Weights of a small transformer language model.
Size: 15 layers, width 256, 8 heads of 64, vocabulary 3913, 17.8M parameters.
Architecture: LayerNorm before each block, rotary positions.
Training: a variant of Muon for these matrices, 740M tokens, 3390 steps.
MLP neurons of a small language model. Each row is named by its layer, matrix (up: input weights; down: output weights) and neuron, and shows model dimensions 0-255. Each number is 128 + 24 x the weight over its row's rms, rounded and kept within 0 to 255. Numbers have three digits each.
After each neuron's rows, "fires on" lists the tokens most often at its 100 highest values on Wikipedia text that the model never trained on.

L7.up301:120103170104126135127136130096142127113086115159122158125111189148110143146152059147136166108104141136124165134151137109138148114146089146137126109118113105149123129136094146142148079076174126115121142108164105127137121101131128088115125105147133101121133127132108173134129115118111130097164101186160135098125132126122114137128096090125182135157154103167094108111134135142128138152152112089121081146132096058121116114133103133137123092147136145103119114128122120081132153113193132106136093147132184124114175109174104112101111158127086197092122086154119139158110112136131113137138127086125182108085147147134105134114104124149129112091135148124146128154129103148138147113143146141138133132112126118153148108129106132125135157118079124142076113108127168183122147120157115
L7.down301:119127144127137153122135143084144138117123138116133121127126155098154151136146137146159152167122132118102105126146117134115150171117107115085133137135124059111109129141129088135118132117148117164134134128142083192127101155104124123158181115095141055136129152095090145124105086122133125110139126096080189121107110143126095158134138091098170125152135120124161154133080128147118121142155162114144148103158126077093117140133115134092136159126148171131098137124140086101134125125137127093149120122149151081075140128145135128133139149109107178171128122102127130106132097094099079122146153138102116159117126155121118151120138097136109123114172154080092119140102108220159150157148147115123115160152134109118117159101121148126122146149104151170130140100137100142089137126125146
fires on: " tr", " Tr", "tr", "f", ",", "r"

L3.up462:139122147123173145150139087106153146117101105172139147132102169103108140109153138135107136135088196131118134173123129103101111106143149163130104101135118142122117126127043125131100129100098125185122141146125116145109130140105173108120128148111126161079079142136149116190135140146105086171122174186147137103122096090141134116133150080154148127121128131095082127140102135110146139117132148130104126157114149115155084129171147155139124128079092156135133118120123140109109159148149099154124135108156155129135132119104097135193149097127117115091156090154113121105118151127099146176137158119131113116169119083104119129091147136150130144127140126187137122104131130124116125122096140130152179173126154121148154148133141124135119139122112127158113124086086117093138098142124136
L3.down462:135135137076126103128132108131148117128099122118126157082103118126121129122094134122124105185181130132122136168125120124138149139151141123122129124140125109171162164141127108085125126148121130078115114143133142151111135088133134096146096173139188157173118127159125174127086121148139151104107152129106121139163150097112099087112110119131122118121146159144174175139119133147118141140121108117105116152136103155153100086100138138171114170094098131086113121157149090130105125108126133145130125123118144120102111127171138171084106133136108099158133153117138076113134137137130099073132124117147145109086134148101150146121133089110118091129188201168125169118114156144137119130166116171160122126129105150134063091131137169139124148102115104105123149104166082132103113123139096
fires on: "om", "im", "m", "e"

L9.up67:157153085117126090120155201121117140123128118118143135150076118157167119202130146159100095099118125124140120094138145125113093123143116114140120094123092144116166146116135160166065107104103152140125160126142143170114114173094091111161132125142186150141151136127121127130116144139103161136153096107095111100142127134129114150152125122086091114132118129156126110126134139154131127120128125123097135162151147114118072158136141125132140154142139131159125118140106137114125095150170141113129120173152120136121110178167125149065120119163137109089084156140116137134129091101153126097150154127079125133143095133107156119126123129144164130151091133137145117164116139159143101120171119151164081119091098122115114148137158080119123141134111143133116125119156099140033137114120129
L9.down67:159119112117115106187128127129120145109144122122168149103106162124152150093135130154153149136124127077108149144096086130146095123134118074117095119172160141160181138132150134091100145102171130130146130133130147114113138164070116099159105171145099141105149159141106147115145159124121160175116120121121116127120171088124133157120144063123101117121132142106158099108135125137147087133119153138126150140108139118135126138116132098128105141140150118114127164125102146139110114164100136126102114120145147149102118135106100145098141076146124178097082153144092075151094119074155127117170137129092081125128150125151154137117106143135154144144161149122142112134114161129151136087132154137144096111096085073104088170105130119125192139137138134139123146138114128097089139098162160
fires on: " K", " Miss", " air", "t", "an"

L11.up972:106122124131168129137163185127102165125064117145148138085112134128120124119130130150103145129143140136116150117146139150144080129090129150195136133090146147123165124106085141145170079154117105141101150078163113071141132088134111108147129117144146147115132131166144123168126143144105130133103110142196112104124136145116140122128138157076112134112097149140117144141137134126079116148106154126139130097116150160104111113106128134143126154142155115124101119133130135123118144150085086083120113113115117123144107109147107120141104129128109122153113134107116081122189150118133124086123075153176156106127147123079162167121112138132133127110144134100136092172182149144119151136078136146165128128134101166119138108141079122090100138121090101124159140159151177083147098130115146
L11.down972:126143133133135136126074110117107138151121135098111150119108172180102107154146128150083106113099109196092134145097152141110129149168143154107113135100107081145170148116142106104154126129135112141121156135119114137163105100127121140127149133148121145166130144151107160100122125134104129154154131149097099137130120104072153124144143128125152107125118092114114134151136114131139161151109080129126171116123147161160112118103105168147122128157121127118105096126125162138113124142124158112198151084103073136074112143141179133151142120108101140181127172154129130146147092069125123114121154097109098165157160137135121138166114122103117100151122133142139081111129117144135169092108130151147149140135116085082155080114105148115096156125138096103095171152113121085163119142122107
fires on: "ar", " I", "ie", "ay", "t", " to"

L7.up897:181119140156133108133124117148123123128114167154087102119095108104136119088113115121140146115142130144144075112101094108144124165128157154124091136127088102121083129119151118122156116116137133131131163114124145112139154093119125107129131109126171094164142116115133146158167181110166130138143121197128109127110142134127127128116133176080172092125106118151140118116113183127104137117142138092152147103172107109128075121133158123131136118095151128071133145151147132144119184122118145103122111100110141111141131148161131134148122095146162113123134106102127118131113092089127092167112127093139107151137147126120129117141157145058113098108160103128130168144092164181144181166113137080100131143129096154122122157170107150111146134181102096097115135107144147148149181139137115
L7.down897:144124178125134126110137126136098121136142129118095147137157123152112116118108114083109122111139118177124105136095113104103161109097110130169126143174093187116102108154110111121149114143091114124066103142114165179125121179144116168120126102137164110119130122114143098120143103092115119138143139166107166087118111110168126139113133105104148065152116145114134100114068126134122085105092137116117114154128124139118087122117126172137149128092093080134099104141149147155114126117136145116154083104170179137097163152109144137171133156163136139150180116127142137153110142112168108133119131111128127095140106174162180165145135147146117126130144128160111120123148092123147100095137079094143129133188135132112130155131152129127155091142142151087126121120107119119094144154148158
fires on: " v", "ant", "ing", "-"

L5.up710:113135111145133124133142156131110144110085170122100116146124137134108098170084106151117156113116138129121137124193160149131108116135111113100129120127121120119133176138135141154125132119126062165132132085117150123127135178123108175162145162128117098098103104114099148107120150122146156121138057112142111114124122138110154163194094156095082119154075143098085162159160091100148148090131114142152129121157080181181112144108111153115144131110139155100169115129129123152127106106135138125137155099145163143139105141138115112126112133110113107117146186164134139113138127150107114132126095140140161108136140083133138137140136137150149149097140147120145115135104103130095122170108125198124129071155114140115125121077102172142101094121114115123122160144139137106135094157105151
L5.down710:141129128113151140130082144135134097128175143157097127122143103170127157110130113125122149133111121123180184112163152128133175113172141143126063159119123082132112118125158072135159130160148114104086117094135108136150130121122149112103111133157118148102142164094104097138109115158118127139130135150121083155135151146124118146092144124146080143110093159125127120161173116086105154144102173134140127132080120130106116143171132094111102110117126103152060132107121087125124117140170138112132142156110119143105138109131149116125143091131149135144098114129125117116115157133153109158085121144095122127131111091150128122114140115096116145159105104077090115106157152146101185122140104127173131103162109121106184149124160155177177143098169156132133093147094139119136131155108108
fires on: "ical", "ric", "an", "ec", "t", "et"

L11.up647:144146128137125111141113157153083119084113113087160127154098113110154102126099118150126139167095115138125085132140120148139148101128081101135163059128107136095124171151167120150132082134159149128164162120138136097149123136148101152156078133214093132098142163153189131159138115129110118134121130158072184180133180111111108131158113106126126141145121153137119086134139145087129117151118140115132176127136100153089116114126151106108076116093137096112114154102172128097138133170119144125106158139112130158156140151152130090137152153108143120145135152116139122133129119142149128151129114122122115079149128110114128130127102123133084087102117119113141130108089156131116099114142127123178163105133142139144135163087113110140105092139157114119095120108124105146139153147097122
L11.down647:125160111162119092107114150110207141171147125151101119118161151135117152099137141185168111109144112132151137099106145129139148127135097108135095135101141141174129138119091112129134131139123154105131120172102123120143161128084123114084151078133204096081151155067132133106131175098142170119144120150142095102094141122154115164126113132188120183113107096149124157147139154125126097152128110148115118146102137114113118120143161114139154129132114144111132117140093110134128124075095167128165117114086132107103095089147090134148123118141122101114160115153114124164132124127093099181109128111138131131131121147111125100139114132088127118147116145103081143129191114124142107134148118127121086147140141118127094120135167121124089135127134138131101135162109179144137142145076127
fires on: " R", " r", " of", "l", " de", " d"

L12.up899:140161138112165137111128102138161114096109160106101104152147122129111115125116112100141137148108083163086129155150119138148148165089104117131126119110128153150166105125154109156136129124118138175116120070120126166172116096131088099103132135143129075136130102160139130083178128120133162152112136108148128177108146165110085128167115094173120164096154084118146117156108132147089122138077161095122155113101145096139087159170143142150156142117140129145075139152118151144069071135153134143117149153146123086142160158131104111157158106110154151120150139127125154116152139132137108125203122153108112113121125128138124154131138159124104093084091110148128112111135122099135135104129172147063112153131144130125115155119145117116114126101122150127134159148135112117130127092109152
L12.down899:084133162141147121202128083168156168121085101110169134115134135140173120098192108136143088078138135109139139151129109116170122124171135139086175153190103117119078103141115106081104143122131117150128163122178160112080114159116100111127135128124119126127080114111095166162146168108092142090099150146118142118113157152129145157134124130152116140132133198101098105135116125113109137145142130102099116116098146106097155101106090093157137154119108135095137126091133133137143142075116140134147135104138133146111111113097132135111108117137157149166118099144179135095110137179132134142093124110097144127112148111115120163152141130129108166127133164150127104129119131145159166147129125130127108126140129158082115156118113126116116142126120153098079126147121119134103134117152116
fires on: " V", " L", " Pr", " N", " was", "1"

L3.up973:114147062115160130057167134133137104125120092121153162136173136158138140116130097151154145115130064120097160130119084118117144130119138127177100137153118106096167143199138119132138141135165093125149137117097179105115157173144168151151124143141104086143105139112097140145079127105126110108098111147122123158149081144144130139087112171128132123141128132106097107121116116128120119164127118104126097127107081114143132137115155140123165116122121125128172119135155127136100114112104140130097119148119162105163164157189110131102129145130082101126142091146120172146162119119120123125123129121156131114137151110108135095169126126132160093111112126140156060112129139149147103081114150109114064097123152124125110151129144161149091164107133148123137171101119146109123144123152113
L3.down973:113176109125133085083101135134126123116155118068123142179140139113134122113142087130147101173136125133146102139098125096139152141129074123132132129138123119129180103101135139103086157154139100139172080103077137129111102142163167132137119120111138163135085173088128187130098103128125125133146110145107138138153118116185110100132099124126177154108117154085111131124157104133098134141139107139099174123110146133148144129093123146146129117147131117129147184120163161141083126097122143160113129128130121092132118160137127112108147140143104100144129124106158170133141138098097128127100095125151165078123112115120139118167127127164180113129121117154162093108118151135116115123124143126130051125141171159102116111121140144123082137135143152087182174122092133160128128120135109
fires on: " sc", " Sw", "ail", "oll", " Sc", "omp"

L3.up368:118166152099119110200097158119149152166116089120160140107141134129124144128116131117127127104153088147164188153120124140155124129166105158117076143153101160130141141106124112137113110124109100129152134086086081092136101102128125140136121151130135129119167085141128107158122109140153127103125123157150140152154132129132146124142131103145063167158150121130129076134146154116140119086136090117139169143136069156125133130108100133137087083129113110118175111134114109137099158142109116126145168098123103149132109125105146114138165112105136144127122165156150181120160132115151116153090102139138151134116125167129143072139080126126122137106113143144189104163160122131171139111103096114143075144141142140114123112097157168160140170127114099151081124129122161095140136106111143
L3.down368:117139125146125130131103109130115158135140083135131153134111181162153126113170129131073044120116125134117113134085146153119093123102139180157180125124135136121129120145122109123133139140110138101103125112155153151126153129106106121127114130115118149161137097135167182128155130158130086101148093172093112160166102093140136125132149171119155133131128104125151112119078175138162133143181133126132128130171147174110125111096140161148115143133171126082132130109134115144114142166131142151119100124108119126093130178150130114125160125125107066104142139133151137125109120167139165128089113122108147119093075111063115135145096114164128114133134136141136127134156104152084151127106143098132070151121140127125123126131124103140170131149161090123093134085123144079087115102117099
fires on: "in", "it", "en", "ann", "ind", "ished"

L5.up295:153113154129108132114157108135139141143117108142078109128097105097103161091113142135123125127125121143127129077144131146141148114150145143159087129129130142120114163125120111104164108105137096125119153134131154095113133081158141148116147093155119109126129090115136119145129134129088128156146111146147093094100153118154074126100150137126182113141131148119143135126093117137074141119122144111146176146116111157119114077143143152078136133166154113102114128123125104130155164106116146116099148186080125125162123124106101151135161127136138161123150095112084128146159187133129109109144152124149113195165105144139119138131101140135131150133137078138168110150127164108134112079128113105104154161131088120061174122097179146154119122123124122068145139093123140160160131069151101
L5.down295:100092118117169115151130137120103132125145126105108138142135126139142081100119110132107159127129149121138144094156098106090139165120127131136138207101143130121106126069102115104183134156139137121117097112148089122101080128122153120111140107132162161109124081148074131126185157150126149125146105160120134145135127143117154152140110105139155125150114132155143121106161109101126123140115154122143090100116085134142116117139145098163086191124113142128155146143128145120099148105134086137145088106182152138118161153139147130099131160126148129105141104129124173144122128141118136178158137113127098143159146153132128130107128150092114107116081163139051121129171138132099174116121123123129115145108134105095122158111145142124122092100180131091167128090098182112094100144149098
fires on: "'", " v", " play", " se", "-", " played"

L3.up42:158116147154112128118145133092143109148110140164131139147138101124153148106133095135141173102096130163133118153142144109100129158132146106120170133100127087127134108120083112184173154118155122104108183127146145121098137093118139089110117092114125101115146103142119107124159096123146124103140119165167101067142115151121109125138163121174144163188125120148128109119137118149143133119137149129128136161160097144107104178172134128144100100103172147141085125095114113130168157122128106100123136169117105172177146124132107143122129151168122105113123118163112143068150106160083149136133115099142119128177126134155124118107108113139144154108153124143111128139147115106090087092117155126141200111157100139150092112122157106110100173124067147137126103144129117165153142138134138
L3.down42:137106127159147117113154167086129157103122125142118147133127092127156111149138105132149151111103128174125128121133074130115108166132149122148130169083100092139128119134063110135175149093139130089124135143107114110128123114153093073118155075135104106192125132139112123152150101126100171107156170152165162112113115146147142152131148174096134163172127125150178116174153190127131105097106112163150095165138071111089112143174137105121128082148133144125139126135134096096143124144173093109128111142165139149140093181090097143106075097139122118105127112119134124080115126129117116130144127121123136143161154149135109145108111100094134129130125075125138106151155101123136103133125130100114133122126142122123121151143128143125164130092125129081140136111117147163158107125148142
fires on: "r", "é", "j", "l", "tr", "rew"

L7.up941:063140141142120111153123098147104134165097086100119118144150084134156140116118124107118148127083124139058136078126131108164122138160154101111129142101114097180117136149160116188126113121121109183170136116146155118134115161134131086112128083166118111167127122110088096146144182080132157092135125145123107126111103115144141122129174157160113119117104133126161121137137134165171122130179142127138152158144092157106158152115146116101129152127156099116106126115129136119143130178132089133147128136152129157101108124146101104142133158107131117161173124075098084137120142128108094126110123136076159132125121117139126090099112125127123126156137125152143117154161075145100118111173177131143118129096157141131136127149122161102166119118146152090118085128111101136145126147129097
L7.down941:143107146104127144096167110147146157155162109176115135080130156044119147127127150116172151163155133157099106092103120136112122126107123145096108088139157131136137124093106143119138149130152129133148105158144118153157150170114123098106150095116139149108142136142125083115151121112119185144082096137155128142150107106133101114108120164121210143131091117113109086131167114075119108154138124125116118122167104132103121147153121123109105154116137121130093114179162110109149108133136108150148088092149114124129089125097142146068127144172126116156124161111127108153100126133142127110132071152102144138116140106160135094128108105111102177128139147116171114152143153148122152134089139137151131142086104122146088136134149191135117126139110134120167146149118099141141127136084113
fires on: "Y", " y", " al", "az", "i", "aj"

L3.up851:089149152149139105161121120125126157171132106129141147158203097113114162120189119096125131131110105137136111127133106106112112150116119167140106147152100095147101138148122130110105126130150169175124163140103107114150087103130123179123107143112144167131125146136101132152151135147171142129167104135115118139102135156108125125115170078133129118109171125128148116126131151085118126090107115072116068125123098149108170097126157119153122109111095139157156149103150142117087129115115143128163177152126058113128098131108148096114092090119105117115123143127123157171121148118135065157160121117102148132116122151133113167121154150142115111076111129087181132094146106120104137140122121131095134096124119124115083153151105133122103146102137142144124132133149196146151128117161126
L3.down851:114155128113152137114105085112139136152164117136100160132066116143152155179100168125129150112129109103164135154103088132118114144100162126128154098103172125165135154137127136114126105139117131140138103175136147118178121119104147083128070115120146155163167123130112139148163124111130125108131128133080111142093118156132146144157107139118160135100140102127130076135127131108172111133140121123131115158144113147176072095112133170110117099116107097123134125098131118116114106153139173114171083173147138145134150099102097116132192105129154118156175118110140122090185102100122098125124094139147147117115114098128164117167147150144113187148090122135144101152103170096102148157134102120141118131125147078121104105114122082091104136101154131130110122161146096120131120137140123
fires on: "ind", "it", "il", " central", "el"

L5.up332:135133115155107141110134113089138086125143140138139130121142117136143118174164147144131130098122128155105108143124148108118131177124131076128167120168110122148153129135152129117136150140107125096117124106129128134088105077183105170144062092166120111122120135126094105101140157119132169147178148147127136164131103139176131117134120146104120132116163122119133074141167153099138157107123167125126126139150113124123120142159131126130101115089204152118122101117133129109105139130094120110132121153136142122122137116145051124102111137156134146168133166114100143146117095167073119099126100157138135097098155165136183111112170141134128109109084135140114109118141152140166156137118120135100132125092154164141119128140081089089081102125089101095095131167102146116103143153120082
L5.down332:122136169140155134080159118109134117128129121113146134033096134148172122113137108110102147107130131110136137123095136125161087111109121106123103114130134128090158135124133157128131206137143128109135132130132126136095124107165113138131126142159100118142130164099125104143115095141093150138154098098101147145130170089135143113124115174123134118136128186151113165163070159132120103137116117117080115106156188118151112191139085113119133151152133138118139148101137144144101107158128149103142101102108141130124115122112091142110119133114133142118125180159148156144094101152126131116175095145101122135194155084103141115119146092124124118102171088061129107128133123150144125151106137130139092143141093126160145141151133121133101147135117174081129152134125136080155157140114127
fires on: "l", "ing", "p", "y", "pl", "iving"

L11.up958:160113120138133108114165129163111096125121149085154119118185109130146088116076136154174102087133136135129140117139165165145161110131132199146160129128148114099151099133126137136114120138074114130118085183151147108135130155158110143102153176134113115140136150148153109163081160102174111113137076141103093160146140095120082105123097185126146153110153127094140129124079142170103113116151143127161146123116116118109157138119097123118158164123145148130121149113120125132106151127095150129120132116097140098119107145127113158127129117126067103120177157134136102086100137102147113116104144182124160100147161113092122099115123147143149086108121088164091175131124156112106121154146144126114100112117128140112122148141152154129121101134133156132105136115121156092100163112120104
L11.down958:113131132139106120149092110112128123091130117157136134124130134114099122143113103162147103152133171149144096094146158124140113144131123126108154137155119157135079093140133113118154148111135133134135143146185130129135136104142141127141124129093099136155136204135127145137098139106154144135163098169110100125137134104170130090148125144118143124118147137105171111083108094113094092113152118110127138146122170159149137122096121145133125111110165097125117088123121130138124097124100165138151118115134149128128107107176162115138079143178113122133085119174060159080131158126092162115126125122143105130149153128113096120128100126111136108102146148166186093092122140129160125101096149127161146089108129149166117131125119087150154103091111104147192110040109136125160166156147120
fires on: " L", " sc", " h", " Sc", "L"

L7.up598:132091087115146136141109170137131146100145142112099120116160144129132121113164181174120120147114158097117101125098114084132128111148090113123131132138131136123123122127127190085118129135119105116120151165062130133151086114119154115135132061149108154122130153110142123143153124124023147130119109139164139117108085126162134122108136156162135107108164105148126104129132174120160138143096132166121122108118102114102135120063181109114137146120160175150132091127114132104122158104172115117107123173147125133078105153129166121109127121085120106119131183158126170080140111105139125147157102135108153105114127157144122172114162131146106116120123136152117122096151133132094141160124118130163132161121122138147147123136090137184142113095166093136120103139114110105134119132124128
L7.down598:109126123112126128103121152208137154114145115127078062143167106142117166161135139146102129135127126148120081129112114135113126124151173085106103140119103116101141097140139141098105142170136154141117107143135082171122137137146145105155149126121115139113134043127127167113214139140086145081141111113123127141140123115126130168084142126096136113174123133121098124130155108149088116113176115137103115149125152143163109139127128156140134146127147174079107108118123095110123143118125106129135080156146134141126163157156080095151126144140119099133115125131129123146149125161119129140148099143102121128156090093125167140113144152116137104125118140129148172079132086120111105111138133168142164121141145101125149127106122084108146136132134154118094184137083180133110095126132125
fires on: " as", ".", " along", " one", "em"

L5.up742:084136106116109153134105124135121117135100127081134178125113084134139136139124103138118169089139140161100129153093099122136129091137106122146116093166113148146111125123105109139123118155086134185141127125145127113124131135123138139130123147089086169137118127112125123148162135139106143129147180125105130154146155120133082100112162124160153130155105141112161144143091132063129098144161140141148126140096079124114132081173143140096106129110124116130140116160129103087152170129146136159107194108175112108182143139122142125115160130151130075119110113115114091104153145136150149119148137176058130094152159146119115141100137117135099139175113167159148114135140086150141116137130078140138166089152142126096116110076131104118110084127106107160144110151155097117127091134142122
L5.down742:126154128135190080164135139139130151149128137108170167148099145125109146144129133169114122109103105144118113153096135117109103121151094139074146062144133101126111127110121129144158099109083102149115089111115111125086152099091119149125110139116161126170108115071137146135101132149097104171122172139109096119188124139116120128128136115157125192166134130089139125150099129132139140130094097097116148123159094086145129138105128151128135131113140134102096125141150124097112104163108126159164155149151145100106127102118144143148145175143142157109185127116078050130131145117095192149142166154091115104129130129124142162125126148134095103143133132149122146122120122112199161130134129148136137142132116147132089130135123129127124118132111133177124079127144107123127139088118112
fires on: "em", "am", " rem", "m", "im", "M"

L3.up605:098106142101125121105128137103128129138109136126150115128082144157147091099117107130163126135106125084142144082153125158129113139114128150122136146143130090121110127125131155122108126105160101128142147134133080090136104150126096159108128124119130096133155132164084111113169073148095168103093141106140122116090157125060122078090111132140162148126136133164098114103113166128185118141148116124125103092121124146128152138151102162142133135146116142161134111149119143133113117107106129078099098164138107133154109088143123117132146123113121107119098088121171110141122117111174141114104102180107137123133154146173085119131115092112137152124177200125149090145140162184153100183122164146094117111137125117171131126116175108075151166131148143132118102135123144126137111098087127
L3.down605:129137160155138127084155135111140133134139103134100158124109124153145132121115084152143109171151123138142115136130136131135124121103122120108109157137150098063116121153160141121097083111168134152128088152132129099150101119073128109115180179151178096080171154092121129141184121169133169100143131108107119073103112154103117147116144191097173047134094135098085125126134146134130095107156119161118148117113138141144117174125100143132113174137143109116119106123109140122097110135126126126098068141097137142129128115123110125150136151139120111121128107160158122164113094136132141149109123165111159114108109133121116127102153127118127143112109129117155117134124160180147169163131150106163100165159102100167159109142125138106130144128114138150154140077141092121096144136113109
fires on: "al", "ight", " number", "uc", " information", " manag"

L9.up811:091109123152101129143082122092121108119119162129126139117119129138098146093160150124107093106125130099148065165157118094109143124136115074162109149089120146149126114160137175137081146165093136145145113132152091118131123124163114127140130077112156156169112183137146119126167118133149116149170123147138118142104087101116130135143113133130103112079133192110129144116161145189125126144089152120120172136155130146116110147136135121160140125118083132134141138094096104153124139145131095119152147111140149102122145148116089100110085130111087083133131103089151099142145159170148163166125112129123144094132140117116072102129106132100124097147134128107146142155137158140129074126110112165134161120149141219132148130139141122108119116121132111157122135115157113131150099167151121
L9.down811:163156142156155136155093138122122138105113096153150097093071135141094110097104128152152127168123139130087164118118195122158115127108159131139133129094108120111182120130132127104144132125143114119178135094089110096131118102162129169116148124139123125129148161174139147115122114190088101142148126159117076147120105103133145141094117134114129084116145099153144176149130115107149058154165162163119162169094156128109120146086114138104108123135151086124146124076102145143150144104128148110145088125123147158156122119127115149126114127122152137135101171121106078136129122133108095147124106106102086129111155152147117137126143157096074134156116111118127139123090133121160114115132124153165113155100087163092143114111154128115099118113123101115140124152165135144152169170110133
fires on: "I", " I", " can", "om", "at", "t"

L3.up399:138135111147170134092153111126133161137106194127089129131170114134164121107136080150170117100148119110127154138094091097198120139119111092123137127155148118119152142130114131111155143107176152150125115127151132130133103127167105123126082181112114132129101138144139125157178120155138112119132135137138098149130098130154127123157145103164142182103129127115084104113113148098141124149159113058126135119141111093104139120139138146073117126118092147095139118117143178176113145106121111108105147146140129154106119140136092127099080081120134198126129119139130145136146132138126134096150116122157135131118186153080181100103098177121119154104083118135150114132138122099104153122095135109103143116093122149141106130093108145146111100125098121167111153133095148122162115109135162
L3.down399:118124135146141127104156095119131089105178116121124131123136137117178077128129111166131111132129150137128118207115169138118130135094133108130130133141121115137172138148116128138083117149136151163111113165140103159152142143120122144147153081077148128101146150137125136105192120120116107108150138106140123166129112092119108100133092094160145125129144134135136134121165119117074142164113098153144155104147127105051113182102112096100136140159087159091106149082134120116066098124140180102146094146129116131161161142112131080140139108142141152099141129143127205082121130123126174103113124114115124136148155100135123121135164088119130129127121143117159123127158154132136116110128162137120147132124122114140103125094145166133080166147103153136089151098104102109107142131110110
fires on: "all", "l", "r", "pl"

L3.up334:142125115144117149132119162125145116131104062107133047116103124119151108138139114183108175168164151089125121065155126148128115137111122141134105116112127113117072100146126144113132154116105157130112153120134131166122163100181135134124103102118100169094122137128099098125079081112084112127122109120162101149090145156125099132111105125129112136099178135123116161190098150121129114169141143136136157155095113116143094111133096128130123089175196105131138113145100158106115134167114148128105135151163131121122162131128060128115170162112157140140102136141131155113148108132128153106154124159116135164102128097116134148137128130166114153085148114101138117153129154133121101166119141112138133124112122130132140107155178112143076120109119148111109149132105111122139108139178119
L3.down334:136098119137129108152132153129137105150117114104141109101120118147126148126144143098118150087162143106148091121117172123127139118099172163081122104131140163159140089137161145114110146075144130088154124141161077172117138154090115134109166153170116123159097101151126112148073190147121141071136114122112161146086125106141124072115170100132150142104160140097120134145118091168161051133105087122130151136141137118109130127138103119145112119131147166121125113162100155129060146148099111123169109120139094125101160105119140101137112110130178110175157123156112149133148123121133100155165169136097139144124122149139109113128138161117118118124134097142129100113114145105156156146125115116127136110108080169144101147133144075120133119126125122123128143130143108154130128103183149
fires on: "h", "a", "g", "o"

L11.up822:154121129127135159130115136126150145141159094165094134125095102112124109143176141144087133130127151137128142151140128150124121158135150118120113123146122132129058126154109140099120168146143105140137104142133108144082123130131123167139071161144130097166086133160148153112126116096129115130113138137138097120150160148108170105136139128096159144115125064134090139157144107165149161118116149161133134144150134117119144121151086094115145147161165077099160099077151112169163109146130107140124143106118130111135115129051089088129147121108140148176173141104130142110131145132108098175141099128112120094159165143141159118123143109107141088155176113152143114128104168064090096101179139135127162129131135135100085094112118168098158118110123117111135093134144125149146131125145119
L11.down822:121157126120137087141133089104139112108119137128103122127147115120113180105143160125143109105136119153129153118112130085163153083118146108160144130158159178120143089065105079081156125113116164097119130105119154129149130124156145111115137108146121161094120147119145152164134188148121108073108175171116170141119119111098118096106141101162163141168109147139098186095119141107104121103119122180137125063112129133147135119082158120134177109119116134145145138135094100119140129108138133124128093125141114119155134123143100128104105132115114139103107118098110143154136095166117126147129147122100155152089120086091103156179131100097107096126129138117153145134107111160144148135121162149136103134129160105137123157143157141165113131142187162138101117182151099114095117145132106
fires on: " and", "E", "ed", " E"

L9.up772:120138139155152119192121106079125135100142143125103121131120133151130117106196105171148110133064111144171184126185115167127140111138089148148135152099099121171176123142141095127137135117095104117143117126114128112116104078147107144148088091154109148088117132124113145110147155153111135151119086115163118158097103111149132120144130109147140134170087141135123165138162114081089103112136151125108146122165132149098160122096114136106153128119134097152163147136140098129119111173128112125114150146102135147115105128109115136129126131140109111128131138102102129132130135169136128131117130168125168181115135095117109163174117120132130138088107120178150102147083153113121118108130074079168104126155129078154156120105153101141136129153148106152112119143131152118104112066099134
L9.down772:167122099107095126167096123160134137146137122121095154158104125150129129147118081105110145169178124164178122136097123077137106120141108151134100103096103120116117082116130134149135127152153103096162126157137111154127120130125159120133158086137122130144101096136134119147125115140112161105138134159138130120130159133196110114040093102112158116086139152060144111101190122125126154106127117097144150119117110109138135164151121148143114132187140127125119128104153120157155092140147134131159109120181112104096150114129141158124109145125135160109145115129142135130127126136121165129094120124182143100126126083132129142085122162157088098109155123148108111097134098152149137124161139098099154114148104146081182148150137131154118128085076111103120109119121108112152139146106160
fires on: " in", "g", "and", "ot", "ff"

L5.up51:120144111112114175154129151157176133154127110122122119188123106125120109155119134174087161124104144144146156158126157101170108131112087113174115101159161110152098135159100098116096143099164136143137123130131158163100132174170089106155141125081166160120101154108070120136123091125109162120098128142123146106127119167110121142127128104128073131152091139132124173107166126148154125115170121162114126149121135126108103103100117095115120130103148124132144129124088127140120111157148147114125133087132143128130086109121148102109140105112117115113113093083150140125120150127097148089128103121083126138073156109153157121151124120135130161168158160153120102132127116190155147143124120098159136129125158114103117074164151088104121132103112195116112145167111114116123126106121101
L5.down51:108108152106098116177149151138144139148115123102125129098126099118103153167133136091183145133144131142134143135118142165127149161147130152145162100112124135116135187144151109119103100135166138127136080165118106127143140179149132124106183110163097142143129109140121106171099131128069143087178136188102148122111157148116157127100128112153125116165087140143122096066128107159134176151143102110131106134128097144114103070097121109134110147117109082172128122117139098093138179111094140129155138115109142163141138130121138087106148088097143119156133110130115130106107094110136131145166121122110119132161130116140131140133102149124131134160136140130134102120125140120136116148160090122152126117143109073105130132129049120132118112128125135144146182145173110115067112127113086
fires on: "o", "a", "da", "ai", "oe", "ola"